config.yaml
n_layer: 8
d_model: 192
n_head: 3
n_kv_head: 3
head_dim: 64
d_mlp: 768
vocab_size: 1024
activation: "tanh_gelu"
norm: "layernorm"
norm_place: "pre"
norm_eps: 1e-05
positions: "learned"
qk_norm: false
attn_scale: 0.125
bias: "all"
tie_embeddings: true
parallel_block: false
init: "uniform"
init_std_qkv: 0.0361
init_std_o: 0.0
init_std_up: 0.0361
init_std_down: 0.0
optimizer: "muon_variant"
lr: 0.0068
lr_mult_o: 1.5
lr_head: 0.00496
grad_clip: 2.0
warmup_steps: 200
schedule: "cos"
final_lr_fraction: 0.0
batch_tokens: 16384
seq_len: 2048
doc_mask: true
train_tokens: 90410000
steps: 5519
dataset: "wikipedia_en"
MLP neurons of a small language model. Each row is named by its layer, matrix (up: input weights) and neuron, and shows model dimensions 64-159. Each number is 500 + 50 x the weight over its row's rms, rounded and kept within 0 to 999. Numbers have three digits each.
After each neuron's rows, "fires on" lists the tokens most often at its 100 highest values on Wikipedia text that the model never trained on.

L2.up394:513496524541478531441502514516470461506466578520543485463482420528506504515547461515498578415548483569579547489507463573489471492516510502486486478516492460625476464482493522429481408448506626467553573446572436523430576479543488400495470478444513368563585504455575545408443503460431419465
fires on: "ith", "ason", "ward", "erson", "ite", "'"

L2.up145:500488516492440471579531427514508528514566514506537480530482409458570515494470408542379512402534524515520416515548488397523505437493361478488523458422476364555490540573447485566435546438544536540469506450513446515527404514527525552544466512529531520457509482481423498451566542442643601530
fires on: " as", "own", "=", " sup", "ow", "ip"

L2.up284:590427528587489526447442485480511455535491552489486553510424498461503570465481554590391493508496477464473507603535455524488505514386501490533586484435544566519409405496574494461541525532449562548497567482442509470454472528606516498557427451606530630534504468557498555536515462554422451553
fires on: "ol"

L2.up435:554524405524576519461510447464549430439494477458479611460497507522507560609506578493481574503424431486481490506458566453500424492487434535430552420619583478450575582460536536586500545434468587441533493455543486495485534482445488504485399575491502467442517545495555529440536453530524587481
fires on: "j", " J", " B", " b", " g"

L2.up96:577508564520505496501499489553622479559543459445451393449510437567496517492482450505514540486509447473525506387453518461448478435544457395469463542398641493554531468472452524536450505481490550454544442538494514513494449458516427416508452604616480488426433474455452452539500473583557503508
fires on: "ong", " res"

L2.up295:507536458508531546503550611555554561469464492433472477534494613502517497506524464481525506394477529514577511445536459546509496547396492580551507635480508508477438526434456527450506521355501511489419481496497524573456496460538511517529483469561579465449567478533454509539608401477534419472
fires on: "ased", "os", " des"

L2.up612:478533485517572560505547479468597547558407486511506556436492544560545493483486476464574476454487551513476512474488562509525441646488538478526406571519495440393457500520515471462553412552444501577491460467525401483556620516490546561563506470471516489490465413504485376489567430512581563431
fires on: " m", " d", " Is", " is", " to"

L2.up723:397537584514477470374599498516524535498472482554495546418439563480491466550491374484472448381558437454511497525511430539478568532494554426471472435552501522413477563508435505518480463480564587535529503434465555531564484453505533521545530551467547483539524468519441489533592495569461475502
fires on: "iver", "ial", "ue", "ail"

L2.up490:428631440581512481491507528502513528521472470532510466477479593457450567551415419468492459592502522601399519439492548536561482577540504530489443556495464521457499457553478412437492548520480506458490493472578543562506574529507543574436428580540531459466431385550446542539485510495537518493
fires on: "ound", " 1", " be", "am", " In", " in"

L2.up28:483585542523466512486565608509523518527440449529454447424436503584490472483528493498478610466450617606461460444578491533456556491446527501506508501516568404482447508485542432464482488464576561458493378388535545611534416476550436523338508525474488456544463500492640486429526531397498460540
fires on: "oun", "able", "ate", "ward", "red", "ant"

L2.up75:554527446528500662514535515517517589470450488506523490571503530556497490389467577438448533446477495449503516517461615535516561417493468484479583502481460484517524435450426472502546492477514545462420399465504417601521493542557514507571503509512497621462474478518496522501512533499434509383
fires on: "ou", "-", " s", "os", " bec", " —"

L2.up270:530589431470575489440533441526465471454494490501455488452374594528543504388525484479514530519470585472496525452430515514468476461518501461532556450510462532484461584564545510484377511543532467585427580454490500610504395416488493565456553391536480538437541441533472494545542490505485410566
fires on: "ation", "ro", " year", "amily"

L2.up535:473443571472490494534519498422550490551534457399575489514494469479490616511507548467556508565593481566510497502571494586462600473459521419433540538347522507446499516454485484541456477476523490545437403464560466426606440638456513503506494537471564527505531468576599489390474451485502460534
fires on: "own", " /", "ime", "eam", "are"

L2.up185:486470601506521464428499542472567498488438462525511445430433482517468561478541454566506525392464554477430464512523417537523468451419534496559510571397471503648496484579516455525534461438553505559414626499456448469486493526457511530515466459470522491572432487445527586445497497474613480540
fires on: "ik", "'", "ic", "ie", "ver"

L2.up99:531476536550579425467474457553507433449615394465578417570517442497495497401606481523549429467443477450506551515552486408461537422531470568435576451525516472524360467544503575435474484524466493470511556562448490506464496568566489527455535524502589524481424470446530421448498510451471537458
fires on: "up", "ub", " sub", "re"

L2.up733:485522559480504499424525555516493492538491404492438549445523555495560537419562531465411449485574434536516500417523403537563517412479538519461477495651524548466410498528499398495515472547461482539569540532386525433468544514571476468482442520477563621486468461551482558582494524564510457565
fires on: "ound", " December", " January", " stud", "ail", " March"

L2.up321:519517536454578508445538523522427568443494534466651512499449511466514489462466506511481527496621464565546517593478496465417551483582522416537476449432436491474529513544502525483594489398452607485504459513457554548543470543529516480542467441508558447519552470430358570521534557520430490527
fires on: "y"

L2.up520:558473575482445523556422508395573490471477468488646502528453504393496545460581440421437511489547511507603534514521511551470485545566524466534488532425457525440424533495529506484500488503442495542475481381488539559420459500449479432561494447407489537512553557494420658431513438554462515453
fires on: " in", "ore", " ass", "ose", " Re"

L2.up641:447501438568471501613378533502527457638544522501543517571446603427411477511564497505521488584429487530464457421510439420469458414492551504513484524480482457572559483425450522552435522468546551493461570485493508465500517481572539498474498505443443384480531478437484508531483448468412489601
fires on: " –", " -", " /", " with", " ro"

L2.up361:550493579403523449405490528496522562496620435519583476413481518474449513394597532529461510472426554497462512452505493408456481517553488499454488452502468538521470471441555510459515557424579547500471520583512538444549605523473483494511558533597550467457573429448519468534526635592489489487
fires on: "y", "amily"

L2.up500:531564454429549489577567506552599369485349506449437392526493546438540481403460529488566490487515349448547581471504468520509540582563475510468596518440566432553537473482517525553492487502453477515541466512519464580477483469485485519579474468539571601553498574510499527506401479464448574460
fires on: " un", " off", " gr", "U", " by"

L2.up506:526502450493428428488499459487532505421502498467506537470470498606460520552518450547443511545516435472482477535533471543568522526487614374433558488556453472381456528481445534466607527464539602470583441475479478457472453519459477473491513586493488580505598567510467541429583549429498578479
fires on: "j", "ag", "9", "4", "3"

L2.up687:493602503555380431505532528522481480479580497463488575472432503483479520444592453422494446506542417501458510493534437505448514439455500515518597444436635430550385555512514558445511409526517465510438456523431525566519547506586423536494492497490488421469565469487495601447445576571490485519
fires on: " film", "areer", " per", "ilm", " play", "ited"

L2.up757:492540486557482429487539540420426535553486338412535532500519460500524590496560532554425498512484503450507484528431404492522548514511613530511542593449531438573570567489463466579459510419445432530496568551537586488675487585510505557489497452468470426420514465571529450510522556467589456426
fires on: "ion"

L2.up265:440468525446440466509526469462460447444635464405452466527538527480444558442529470501437553487562529534510491591565523522545528527496530441402534591518498507467455419450440519465620400549492495506528526541464520505502373591417513532483497582491441385490506458520512509406479485491617547446
fires on: " F", " f"

L2.up682:416446520465529479572435501447540472489483486391431531479564484430484481509544508391541507552472501387548488492489478643449486555595496476494451584520545472456494506417456418485455478408475579506435471528435610449530476452478424481505544567486501434437441556542467505538476518532525498478
fires on: " (", "(", "^{", "{"